config.yaml
d_model: 192
vocab_size: 552
positions: "learned"
init_std_down: 0.00333
lr: 0.00489
beta1: 0.95
batch_tokens: [8192, 16384, 24576]
steps: 8744
MLP neurons of a small language model. Each row is named by its layer, matrix (up: input weights) and neuron, and shows model dimensions 0-191. Each number is 500 + 25 x the weight over its row's rms, rounded and kept within 0 to 999. Numbers have three digits each.
After each neuron's rows, "fires in" lists the words (lower case) most often at its 100 highest values on Wikipedia text that the model never trained on.

L11.up177:517526486501524519497511475479458535508526558545469537494505472471512495535499492514497518482506445445438434503518482434493494494487540511502513454484514481505495508508535519504492505500517491485504511484515510471500487482475484479524533516464511509489530517512529536529470496473489468535523521489517487474488475476493504540457480478501471511509511510490523476469479519523565515485502464440444530496537499497498460498494497468538546525497467501498500519522513553480462490501500527474526468490495467510520501544530532461519515526538484494493516514467518501507513509489472527502
fires in: "which", "that", "but", "6", "it", "who"

L9.up130:482470483529535490472520506479446506552504533472497473549500554461498474535466491487475519489528501499482474499478457499459522499484491519489492477531542476553506554444521515496519515515491494502520502472505512464528500509453535527506504542473500456502531511508501513484520477571502532507494498500500490470499493476483493429512519521539497504487531502514463494528531526494512509450500492513531477500547530537500457501509494525483515450485551508444508495509518491472483492517510484516442509525465514517512486518469480502507481476508513471472521509487494513495462500513487517466
fires in: "after", "before", "by", "following"

L10.up160:549516487461500487488479464490535467458541521500516511488513529473549517498491504530483545510538516509524470505529523479455485513490494528504493508529475550531460492502519546482481498455515497493538516497479503513502497501500490474527493496458489531486486544463470501563491505510491509462498521457526486519502523553520485477503522480501537505473521489472513496491490491456510502472463468502482491470518540518483513530559479486513505491557511532537531520477464510481499456534476499522481525460526472498514484460505487512453492497472483506467523476502491532481522495442462503459
fires in: "their", "them", "sometimes", "its"

L3.up259:521523558520513487473504489496466493513539476454519484520519499547523482474516524491513501505514507487440493508524515502471518469470476502459486467534499532508523468488556517479509496459499489457535493455557492540453467519502502530480530488502546507494469502498519446492504559516515510522502519448533477454525544491517467479515495501503504481506504496463474505501529501549456516515491521498515510537491492500495535515472482481463555517502535528517523531511508502508537510484458496494501498509506507467490463502457469476520481526526472490497488491487515562478464486477477508501
fires in: "who", "being", "half", "white", "having"

L10.up341:431526483509505517507451481516506521475518503482531506541489558474528546496497530491479497524488457470456491487557538544508505520481499555458521506516533526483497487505499539517500490513510535499481528512505510517502496481502516482499518508484458499543494492456499502480489498521515505514480492465498527503500495491505516483499499533481479498441458524444461494513506493504513529500441504540478503460479486521480503509504488528534522498470520528549493548506509566461473451505517467480474500528493528467516495506503489530536496525511469499456500476466498490519460493457525490467
fires in: "have", "votes", "given", "had", "having", "making"

L2.up378:482516509525509508473492461509498503456471501485539520537498487538479498509498484544468491499502501523490514523513515511527513497497519512485494504534506524536510498489473476500466473487476518471515471487502441538504501494555488572478485510453444515496475509510529498513461497502544475475493496473540499524527528526482471508517520490529506520560508544501533475484497539458488494516483490508462488503483472509488516527499502469536520529483551481503524474525482482500483464468511503505513471482516532487495483462548480501500480523477466514493498442456469476530566538515460444520
fires in: "also", "only", "having", "well", "who", "have"

L7.up11:522499537475486503489550473476483484497508501503474483524499500540542550515468480467484499495501450518485487512530448479460511513510525485507497493496472522520528527483508496476487503532479495506513530485482466515539497554474498533521553493493443475519509479506488475478515496520517498447538527526566462508513525505479576497518492519532485507512493514492501514440488471494502503508483496492498515535497483528493500511533513527458474512480466516509485500489468490565528468442505499512510494533464515504518481478515450509441494509495471499479470508528504559476495508486474536524
fires in: "life", "written", "british", "writing", "wife", "writer"

L7.up754:506497545522460502488479522541489526483509493482495546536506474471506482522473475496491493477518537492487514512525519481486476497484508494501514507502517499531456520470492488508540470510474494531516517516488488477515510488482464541500476522480496547536536539457499490482541493505565472509477462505510490454548490497452447505508472487504492533472487495479522468508511508483503535515465557509511510534495483495494465503500483483529494464507489462539545491539501529520483525502494458519432477526521488481522462507492492494465533555525475528495519441456482462524513498486514538518
fires in: "have", "who", "having", "math", "because"

L11.up122:506486497482554503549461520519496509484486489517548472444532509511486508462503516517528497516517516527461484504516484519546542498537498496478499522516496484549499497490452490500510507508461499506538509485466476521457496480467481515492505525508492484490465475507500488444504503479518493494533547508522460523510457519528478477528453505543529494492506547518477480522508468513465495530524481505453497481515508507452473506445488507515501518469465496510484534516479531484530481539521523501549487546532503532469504487461482520498513490478501469500483551520501447468487535456534525516
fires in: "team", "william", "people", "williams", "teams"

L3.up365:481503473466483465436528540548553480491463555482501496505556511497495464485514483489509479496491524479464514497508521504502498501524506510505547493507514491525495512485535502525485488488474534501485507452474503495486507478481458504509518506535467457526485520507525482475464453484542475524486416517539486504505543479465513474503512505533507518491465504526461559481497490527510482519511521489483490518504532502530527499536490515473479517485535512528503531510495482498476520487540497523525538487485501501556464475431494466475499516533493488482485477500512490519463460536484521509
fires in: "two", "switzerland", "swiss", "swing", "sweden"

L10.up442:493500509494532494522516481497524495498479535522497494508517508550489532449460477498527490501535496492500511470514547481493455512484500487477492524501461494514507523470470496525487470531529478502486489489458495483518506527516491548504509508464496506511473514486472538527517445531546507528564496471552484512492505484502487461498550527478520492454475545495508507521525543481486417449441478474527483515497522498498489527508500491486493523482505503521490483484505502481556514489496495479446425513530495513479456518538515482481517490515512493509457546480504523508508528517471492477
fires in: "when", "where", "several", "southern", "zone", "doubles"

L9.up518:516497537494511519548525524529468513508547507537469465461527521479496489481508499479525528471498496468478462493478510533511492461482492501456505515555530505499515509454534483499493484490492530501515522505512495560510404500508475509493518480517519540467513501524466494551503495501525517547522492473522495524452522530486473449494474496494519453461482490507521459512512496471492471466492500510550508498516509515481505488500538492520490469536506496486526511512477516541498441490487496527456448489485561521502483478523521472500498501527494498506487485496454499534478504479532502477
fires in: "two", "its", "their", "one", "evidence", "given"

L12.up94:517520469490504493468498479506495473540528534536501518539447536526526477488521513469506530472489527504462483509543488490522495500479527510529492455485496527524472474477494468504472504519505509484501517530473441482483523505461498500480445535504513471508502537515480478527501492506505499495471546469517519496530460482487509474532525502488492469472525531512566468504486535502520491467465533525488489469544472523515468470521458528487504449508500498463543515533516500448478488495517475505480513531475462496486478506466479491524533466545521528537512563486491489491463482511483514507
fires in: "that", "can", "appearances", "for", "silver", "the"

L10.up638:469516493484531529511503429525505491541507550503543494520475487488536469499480512499520466505526537464481500504450471486475513500448507508491502518513501502551507527445546525503524499499542492526516482471549469491470533462523481522504494515486525524489544474475500489478499458477515469556512527501528461464506509501500532467536463504486501514499503497474496492486493509496525505494491513502482476470487501538473535510489545444500493504523512484526514522486455519488507522464493529501515426497503480481466475465497538488536488483525477489495534472522516493512514562468504479501
fires in: "who", "his", "this", "it", "book", "they"

L3.up226:484487536517496536534526492503503531498457542476530497518508513532506481513472501529516489473534484477493521499457498514506507536528485509484524492535511506521515485478492515480483464522497519499511545518533471569477472476472554491521538494518492532536511544503516495456495474505502464463529507478525513487519518511485464476503562519524487514500466474522486493515531524506533484458478513520537456513474502509466492546472480497496511501474513528552510482506481497534458438528507505482503451498517477487451497450502470472501509461492507494460486538463463473504508507495466508452
fires in: "when", "where", "now"

L12.up147:514497525478490488499491465532466520478522479504543469455509464459465490463498534446507520490503530502463521506477493450491461484498515494490457499489493461519500502479546509487496511505525490510515535532514503464539538505514514525517478480480510542472527476477523519510482548528504477509452485483486467500500502529464469513510482508495512499500525511517460484528500499529510484454521506508551455485525557498516483511494503533485537517499493501510459503504476530488550426498550522497518450512510529467509458502532523512542511490535502525502510556463510457472497523513492486512
fires in: "february", "various", "one", "featured", "features", "two"

L2.up136:504489514486526532486520529504514524488500536536460501523509506507516494484452537482480514519476521472459509462474442478480520509498487483440515462491497538519501490545507491477485512526531521474528511518534488539533505486489532511523551464538509489516475433488502497485501503449519501465483521512525451545470488517521541541467502474550512512519512487504512467502509509510477524477503464477498516512542488533521484499514530498512479479472516491492487497513459513530512530477530507480491482497506448471489496484476457491474470503540492519493537456514537501458472519456510554490
fires in: "by", "after", "code"

L10.up330:523504455507463530501470529526466522448508483500482498521534467474525519482506486487500530455502483532536504493483542513458499496471472524566471494502491567524507525462458548507435488496509509540523472532504475499512537498554469505496458490489531565494518537501535505498511517469518474472506516477486500485507526472479487497491492524480490517487493524530491476464528475543507503498467499522553485479517502532493489499481511503504510456521512487483478497493497533476522510548486531506502484506464490494485494484508479492512560442502491479473467532515486490492491552524468500505
fires in: "first", "several", "not", "early", "last", "older"

L10.up518:465488493490537528534489487508503512529485517469495479533538506498490522456505471469513508485514447507492479460493502549482498568457461518487506504505520489539484475519499503487518471463471508489513492493441522498468502500503506509539546512477542512494495518546537436530490502503517546459471521516536501505479481519504484505465512499540511485533489504543523519465495539490510498542488521470486525529510505537520480484494479522494537478526461502489524523485493483438461500489494476536486516496435461460506494509527495524466473513500466541483501474475516533503543493468507503499
fires in: "university", "united", "of", "center", "following", "unknown"

L11.up684:513495515535510508521490503501511516447500521513485498496469474489527503474504474526498495510504518470535578502504467554455478507512477543489540492522482519518517509477523483489470484501549526488497500485501468494450500507455478518539509486473518510498469516456472454512535500474499454481540473528501498536532509509496483468492525497511507507518467484508481480518490491468534540457467492486489559501504496536488491440473508500476502538566533515496528511502478517503514493491552466496499494502524472474503514492475501453486525545503439504485513490549528498523460541507497467489
fires in: "it", "them", "sometimes", "others"

L9.up450:475534481543478502458502493501503470521534513486480507507499489514523537525495539517521461556472461522481537478528512495491488536508476514454514479520491520506507497519501509482521497519508546499524544492466479479504449513482492496490489514486443525522531490503487461527483518490547502462521528490515455487502535492474491484496464492496454442523503500451485514531479517498492482530491526494466506468475515478513514511508495521522520496463538523520507476484496530456489472485501465485517460494507458519515523547508514470525500485554485498538514477426504510518546486547498515556
fires in: "of", "conference", "wolf", "infantry"

L3.up330:499460498540486504484463462510492524470483477479523493500506504497492534491491513501515520518480535481478526485510469539515544529502489548476481466549525528518506495510496530468501493443502496523534495465538486476484476462504477516508514500499498513508529514494477497480475511550520501506453449483519480466471545513559501470500503474525501524487484516524474487531473491487493532487487545527532485494485494501560477526518486529475513497482544487511548530503499482538509473472491495494485529463540453529491501461533566499496532466522429511482492480486495492495466533467503499464
fires in: "between", "but", "it", "who", "being"

L3.up427:486544511563498539521471495498524492481491472495512500481496488500454441534525503480536529468504477452500502484483530481482528512492505516503471525506514525528472491469503499446551518495448501481481535513507502510525501537488456549492528522478503497492492527493529487518492460547489451498518511498522486525495484537499486495538541525494483514514572489503542480505462528483484510505490507497524440519473481480500493458474502500518497488541502497500492453474529505537492498476496513476489465466534540459483527531486493524542500537526442514469510466489483491518516490484465479490
fires in: "have", "more", "100", "announced", "120"

L10.up260:463458529523480503495495458513528497551531476479485511519529492468492566498462461511498476525505530462465518493487466480522528518470540546452470522482520518522478512477522457480496476487525496510473472512482511502512480495502501507514503538506554546487489508495520505488493467469516526472505471497535524506525493558447484481502511458509508562540527471480496452499536483536521496466512519504545543499508508501466498479525470499506491459525517510505524497511488461473492527520482520525504504525503549505472474501503500456469509484490489477465513527468521446497489535501487494522
fires in: "when", "who", "what", "while", "because", "where"

L2.up57:518510492476489505478503521491518541488509518510489498562506478484524502499456493476510471469488498451488472482456499469464519481512487444488523518497481487512493512526502517476500525466495529488459503514530476502504572499508494459463575455486528512491498470478476548486521520483519530486526473529495501501489496513488534521507493489517499519480525486509476537519463534457493456496485497437472543512519560551518486508504523536505519484499518485446486518555486508495517449500484502477486509509457477470515546528462511515506511515476501513476506508550518492540506469490477503518
fires in: "by"

L2.up429:568532495497465481514521499500505500501515506508526519512486503473534537499493517489500498543563529468483504506487511505462495500561466524505534435471462498485475504536488498490524549554458468477503511508461504515483486473508479482475512529479501500443515487493508518515497487469486535448473527514540541505495479498480490544530522517458529476456481519476524500505493527471502512521485511481472498485510509511499561481493518525511480523499544516519446515509474460520458446508485548488537478515524514498524521488478461500468499499483486475501471506502464485512474477492526500531
fires in: "been", "be", "before", "being", "began", "behind"

L3.up391:515498510545515488506489534490534492459506509491514500477503507520531531531482520499472484538513472457525476513505522486520447528484503519513502495524457497528485495477478487445521472491490455473523503479489515518535492500517454479497470522442520479473496491542521520505492514511530519489489454455519457519535468479544494543459518493524455477502491529546495489519494505550527534542469490505485517499492490479504475526493449536502552487485519510528467528530524536472476492565504512483488520504514464470493516516522467507490456480442491495515525494449482506501488510525515491522
fires in: "would", "and", "a", "well", "secretary", "institute"

L6.up584:541481485516500457498512456479503538524526492491509482518545490509439522488502544484454492507523482465510480457472477509542438475525506506485496485523518491521438481516521499494511485516533525499537471497524486529483534491504462452522531490499493487490485484520453519510542520475522499500489465511493512486523463510495512538457473532546509530544508438508511491489440549530523493504480487495500501511492494508533481534481497462497530516472488517491492515493505525502532469466525525465498512485503485522482530519489472484510494476509468501534489459553481543479527518484455496469
fires in: "by", "s", "australian", "alliance"

L7.up518:478502461491534501514525461490471488467487492506506475468528525528520499540492471516477519519471507520484445518505501541496513525509466520499533488521551494521483518482497476494520501494473475510522442492544469508494457493537481474470525506528454496537467512524480491486485472465504551492518504490479436519543535483519523508525541518513535491505526511497516503535482499525514478472490501477472516486484537507495493496515509559519453484491476486477564499498494490493477491516543455517481531506518527539534430492495490495516471524461523510474531453482470518534486505499456497502
fires in: "to", "not", "total", "can", "could"

L7.up625:493485479470473490513505484498534497456484471519465489510504529509513489494521486511525516492469494517491514513493507497536528484497516513533497475477534498509528466487517486525472534436487475517496495457503507473470490522471507497514521434484491465530455498522489519510533515560515575502497519576529514482472492498525466462485494468493463504494515497509482511520508500540488492528505481499462526482506469511499509509475518523536520485470448511496519491558503466432455508498485503535485469466474524516508476520503481509532517463517478500484487502491528528528538465492565469535
fires in: "university", "championships", "united", "championship", "hampson", "central"

L3.up744:525548482516496512510475518462497523502564534469495496521441532500496533529455477490527477521452478458485500484490480506515502476457507478459525511488484533550468437520541499501488529510450525531522459530522497492471510468490517505512503453502453538491523468479487514517509518489514525489498463527505522544463486487500480540461516533482495544493493541456511488488547479528493480502494475507482463556505528529513494499493483537489517529441526474478490515530491493517502500461506485512466481480495467476520494487490498453504502502502528498519533499513515522528488476513515509501
fires in: "by", "in", "from"

L12.up31:480507504490511501491494547519496515491545506491539485509553523524500517448521482510509508504437496508502494514513438461487479483489495514537483534473507473518529448482527462530504518462475487502515520487485501508482479520486464494508517500462476515451432493483541482490500526545518497490468513531537539496503492481531506505561560475501489494497497508491515531496476441517473454518474500501481505507460493513488497477455512487519531507473535507491540518453479477458503535505499517472500506491501488480511489503474491464529511511551519549498512481531439512518501529514524473531
fires in: "an", "had", "has", "another", "announced"

L12.up447:490529513477492471509448501513469502494505531484506457482541521496500459472513525542533514491489517480510530534519511496456459520530518491480470488508519481491505461472507501516559531498449490516486481484480528487496505490538515480535528520509472505503456517488517502486508511479460485518539544494510485491472503498528523502540497508510548500478488486557524490490512486555455484511474489501553485475506517527501484520521494520502534480528498483515536529461517445445470492520519537483479521524487484512464530438509527467455515467444457542519481482492505486511512512502500472481
fires in: "season", "first", "listing", "final", "see"

L2.up55:537497506468453472485469491492520532528528452467508458472490478542474531497524486495484476461481526493506497552541519482454505517516458535554502496559489487467470526521457510472489474483509455504462527492509471516461501508479489545451489483516495502480519509504542553508501470523539501518565513485485477480472530541461498483517525506475483493486498496486502513539493488497505491483473498486538501500480522476502511458481513490496532545518531503487490498481497542472525477509534505518524472496541499504543524477483502505472519503488518484500502462514507565529534467501477510484
fires in: "world", "held", "told", "subsequently", "older", "also"

L11.up49:463507476546531534461547490456489547465476536492509485515492521512551467484497520465479536519457513502505495485468527538475498504499487518498530437518517504516550499453517528530522488502509490556454462457505520466516507510475494466509484499489463501469536517489479540526472477503496497536531515523496511468484517499493489482519521493502493512543526511495560476470485502524474479456467511509523493493521499518500495529473478531525482497502493507531549483495431494492496508485511427513499510513489505510470490507460521479478492548509541492467471499516463481496498522482504509518
fires in: "to"

L3.up128:521501507506531461486516528504518509540498553508517483490461509489474472473486499522502452505459497509531522508486535527499555500489497488467449537533504511502510500484492522478519512537481494508486522476490558543524471503480478522492539484477452525477489460486506496465513517508540481485450517521543565485514506520480516501467509503471513454493504478543500542509508480489517454526539531473500566517464518523459510463500487475499464500504461449489511505464458506510522482488489484521523503525471518516486495527484491511511483491531484431491484534455485480524509488494503483520
fires in: "on", "one", "old", "own", "older"

L3.up656:514522489507475507496488511482492532502431508514470471500517555539523529450507517486525503502462498516493463469493499466468544523510528526518515491475503484530511516516471538516492498518536507519545515510537540474512518505529473504518513506536470450525488504554498484486470451510481489472492498510493514479493512511481516487478491523477469510518507510467497476485532537499504474506502493459538463457464478502512519476514521506499494482538553528481489490541519513496453516548485494462524517444535496500485465469464509497545441491471487499525502431520520483500511521458513522487
fires in: "of", "mississippi"

L2.up94:501498474508494520521465500530487539473484500513499508498453471513488479499461485500473461520513541515559527511545485514502481458523519465493546514502535489504478503500475472483496523479451459511510461473502526456502515479504557496480526515493467473468497497524464500508496509568535525504473476506503512510509517515496458473479495490521466522460493514470475531520529469473480502527506501524466522533501535507449524526489501449531540493545458539489495536507488443516511499486534517553498495499489561468475499509497518487442549488489493506505511514511523478507497511505479486509
fires in: "in", "at", "after", "it"

L7.up542:487474491501519483491480488489490528538501496473529476494484539537489547451507492460490500484486509526567506477539472466509542494520481497464482498494495522534552481470537515482490516491471533496513516490494574477466552504516483482560498447496476512515535452511459500551511503537484511474548473499518538489472522481520494505507517531506493529503474529475496510512496439498486512517497473530466484503525474494514563487511479518479486497462496510471499482481474527475504501478521472467464507484529453478498508501533513486485523476465497504515544522473499497534523494475517475513
fires in: "before", "in", "children", "began", "at", "of"

L12.up231:511514518462512470515522554499500497498497468490528469509531488479497450534480499486541533519518528471487519534484452477506543491514516504511519507515498493504465549437465474513511462504476479471539553545477469484489468485494517505541510539456491477509512532480495511517461517456513525484491502471518479513506467492512497470531504458476471508501520494505533512526534505463532517466468477510480476461503488555507477493484504519512497517576494531506498541534475530504510443485512513488516526528526464512482492479466457518492478472515463495471539504495475516500502519500486504527
fires in: "the", "they", "that", "these", "what"

L2.up137:558468501531445501492453477513518467476536513536493478493507529480502530483470476534509513499509467472503515466519498486494480492523537496535505491480502466540496536514532537508496527467529494494516470477532462489469498472486501515496503498482479510531484517506512488493487476508472491509508486485532497479502495515490503507497488476484424545518480508459535497517509567481483440541500493500506438511509500505504518536492452546528507441515538535518477475488495504561465464485534497474528484520531535507518472479558522512475511495494484459507509515484509517514465503492486545500
fires in: "of", "your", "off", "young"

L7.up105:519543504512537499492465456492478506497483489474469495501483492514491495467482506516537482486524491497481458472500470494495480518570490538493507489527558465524498545458529432543487528485512463475490522522489516489477516516515509522497523481474506500533496474524538482523471519519479529489476474472512485490480463486491452499471525543508505504503462479530523499501476492492503561493530502491523523499503542515540515514476468476496481495546485530461499476549524525526468478490485532543460556526521517494496520508508502478502478507515492447525525509476454496471504474495458503543
fires in: "music", "being", "leica", "science", "songs", "successful"

L10.up683:516451513459472503461502527520501529510486549502478533444554531510531473502489553486476516503493491503521525499539545511493486514522525494544467528487496503494491537511480517521482496474545495521544483500494506532527508469479466519526497443524495504456513536509483472534521518471485462547501498500564526510518480528490481512482481495476517479476511507489469532499489495454538436498504456534508470482507492495521437523495497490502518493514500488501475514526486507468437526487514511498519483482492521551482442519515436493491526491497518474489482502500503496480481507503504522483
fires in: "two", "early", "last", "many", "miniseries", "only"

L2.up95:505462455525462480530514485539546482555506466538557477522495495537520495462528523501489492496469483485508482511492485520458523496500445487526489490509521511492472504521521519502483483467516501525526505472482465533491501507502551504485519472475476481525493522493530532526508460502516491519489494477516490449503509534496558499499498505518509524405517543453507522507501527517493512500506522510458460506452473477467521502526517513498467511526471474492472499502473533482510492482510527538525467519493523466500463520512452499416503517523517517471506499498497503482509521512519468508
fires in: "written", "country", "county", "british", "writing"

L7.up5:481506474511484533483466538471539529511494498505459496497571493520537502499534497475501447514483475524490494497487480499505506552541483455456528501521479472505495450533522503513485466505488491523490436481534535533498535484487486499495512486436502532470512488491461539528470489478480488532477463502509535478512508499491483531470516518539507522553496507543517552507508503511506499519530472533466469504509511451503488488485491504456494482461508522522504546480484504473492500524511497497508525497465494497514482489527450527529511518468490446474496530496486491537509543524466530481
fires in: "of", "in", "british", "actor", "australian"

L12.up63:481510512527519514488511484491486462481526495519525523503487536527517520553509525541505488487533475443503458483468507502484527471479519501512507530456539466529515502521513491552483458490543489525496528526497495547560477552482501493481475510511473509528509495512516514511521515488489433504504496453484481498454498501474500496466527475516509516504499520485479481552505501498502445515455478511559481462504525508518484489485464516489438480508448495527472535474516506495486524462488493481529522453545468484559539462487501500502503512500491487475506498473505491534490508511473502470
fires in: "july", "june", "january", "february", "august", "five"

L3.up747:543530495537501452507521517519525520523527513472511507451503515582502544486472453530555464482488539521497497466528472483484524479503543516488508504490493518505498482473513504509549500514501522488502466520491496494480476482504467508556477484498518520463477478512490551512499508486504482520526509452500464472469498508487486517520515481501515479497557468515539481483508515519506545511475480500498484510504504516500525480469509489457551481500475517528514510479506514469443487545489537508471523524501485491469525484483454509504509530450498508465517472504436498504450444505488507493
fires in: "which", "that"

L12.up257:494521470518532486439510469440454538556495468473535489506529557479531502515480553472515481487475480466513506487479506492533529470501494504459466488549475492504515483489474491515494476487512501509508492513481518515461494517438513499495498487515493474462534497494514492514489522525511502509502508472488479473494492524521510509440535499519452528486502496508481522492523524465564504463480487504490515485481481485540479541438518541508532498488521538469499528516486481501520488504545492498507514522536486495523471491459532499504507587472500530484522463516484522534511496502509488489
fires in: "from", "of", "for", "to"

L12.up640:467457522491508480490512513505512520493469455494475502505517468490480512453536553461439518482470441513490494499477502497508497531476503520516519534526505527508480490459487455487503492492505469534519516521475468507534462502493493497469521551525463490514499559459476514504499498510488513524458529465540516548498494497484516507497532491530512538455501501528513488514493497477499516509465482551477526451546518524481509513495473500531458489510510500470539527480466459548496504479517499506474507494487511461534485522528493494543503528526475496551511457543516509530515456497497477520
fires in: "have", "has", "had", "code"

L7.up765:497478508470502487520506484457496482519504463464529459489515514525481496484466525552508479525525505514477507490505482467489500523499510522532532492451523463541544544482491471534541478489521489500517478462483476510512490549499483536457489483481507529463522490517554510551503479478486510505492497517501485503494478489449488490484448534470510496468478502518495482487487442522533498529480471488524508514506539547519461506548509495477523472505477519488509487556485493465501570539523507514490472526483446527489525515515507478477536482509515482531486509474473526520498545477462523502
fires in: "was", "being", "is"

L11.up383:456511480514483503507525501483470522473476543537492465506459471525549505482471493512477527480475466533528537500505491515549487556501500470526539512522542462529486484519524483488496488484485475492534475515511556491548524516521525536521532494512493509497491476440481479447483487500514476506472539512512527450501492519450488511504513459474487506490533479539489509471498528507486513504514481493474494473520510496542530537471487482558492488485481535501522505503552490482506499485466519537477480491498465483511496504502459497454465511515466449454482514479532479518492519546492500494
fires in: "after", "united", "including"

L2.up402:523516446533495487490485483536447497528509497488500462482515491511484532444516469535488434501505486497543465514526496489514512536519494505523512517477492445512477471502513484451541487526515474498527495502513472498457480527514484498534486486504527526475502498500486513551482488537489531515460458494468497507516482523477466484484503468458502512481505496492518499535484498524527483507502499529486526498485472550497486503533484503506544468488467527500484564520570497495479478507515470521520485469524505538527557505526528492493534502468485484488518520525491442534557466513484489473
fires in: "that", "institute", "out"

L2.up184:479497504455494514469530546495498580455505540483526478496515502487484479505491497500450529488534466494525479475502478546507533532501476507526513481518519523528512471492512488508503512514504525474491497454464499507518506515451549447460561475504521520506519512505496506474486539517538461506487482557465498535504500530519501498434523460469507515509509506501483463487495514528501503493461497497463504464480502523517476482476488474512491519487486461507509502504491469483546473485490548503470540525480481523514471552490457512460554490542507490483503499500489497474474535485499534510
fires in: "after", "international", "none"

L3.up358:472491494493509455487526524503493529481513506473490460506530451493519521492478504518467491520439492514524507470516510508495518481499453498489467512487524479515488454533499503458484538521507490474475490487540486509522485485498544489507531490524507524563461461526526495519513516511499485546462511474485466488457503492496553491501454527495506532513526478549457497520514508512525504501520468473523485492477576534509481498519473509492527482458458501523496522489487528479512497499525501527558496463470476515562546489468467552509474485479503459483514509512491478501548517481491517482
fires in: "out", "department", "old", "older", "outstanding"

L3.up314:541496495492464536540531482522504485475517545493485493476484536531547487474498502497545488499480492486506527491542541463525471518480511482532511479507484477505516487471490502451486457526518519461543490483543476468496515492484535507518476456521480530495479537549502484438500491501539509470481477493548480504487494431482486531503506513531492517480472473556520512520517510500501535496484498511518510464533476503496523550517440476508502545468540509489486520526484481517510461509532529494455491492540485499463513505529470503480471482522507511481462521463494510506478501505485505456
fires in: "where", "written", "watched", "household", "when"

L12.up132:477492467521516515512457541553454489532513491480545454507510545480474510483486476514542504575530493544520520466488482467491472499486458497475522456491519490476476516475457506469504519503534504484491482501502476510516483499512479564512516479505485527504514546505485571479487503519565496463471523481539528532530461483501470490514483507505511489462514501493493483470547492482502451559537538484511489509499484517494514536515545535508523497475524536472483523475491479478481471532513509504462497495484495504483513470521457514508502497486493509481491486496494487523500518465508475477
fires in: "been", "william", "before"

L11.up333:498506513522482456447480497434520507508539464483486503499522504515500533559514480499500509526474465525511488527510449509519479482505501552487514515512543528529477499513461480461517510512503507490528498499512539461498546522524497507513477519474487519513483476471518473451460493526476482473471509467544476507476462471507498522507532483500502533488474536511527479502459498505539521544492495482496503494512487557468453539467493522546505531478471495501534526521520487497554471497491461529516448521470472484505516500532466504496498526487488508469479467482461526490519511529501500454
fires in: "at", "from"

L6.up503:498509521463497501481506491521454503483485497489513496467552501536501483476464499553430481500486532497523494528500487481460528490482504501500464486505535480553549528509546532460488472511486518535474543484481523519497515469472476500507502488528529506477523472471465524492468509509541495495486514450511424466525502494466545445490463539519472551490541509526501504483449481502496504496507551509509499517506509509504539509523514506466528502463482514490521482485494483469480519513511500492486537545503490500489496511498517538487504538459539526475478495503522484486519508460509545484
fires in: "born", "until", "other", "and", "to", "others"

L3.up624:506492555461461468479483502485513508548477483529510474506457480547526484511470517524470519475508479474511475495466487498463554526509491557507470514523501518509498450434515481495487484505498494507473501488545485552472484468478504534491514486502494559470493525544560554500466446528537462489494497447520470457496496505483497521486510520518476533508519512499505516495452477536488493514492511532489484540464533565502512486521494472486485521491498511530515497518508482495506487478489482465518477508519525481470464512514512539508480485490483501484506511511525489548477512513498510532
fires in: "only", "other", "early", "which", "others", "member"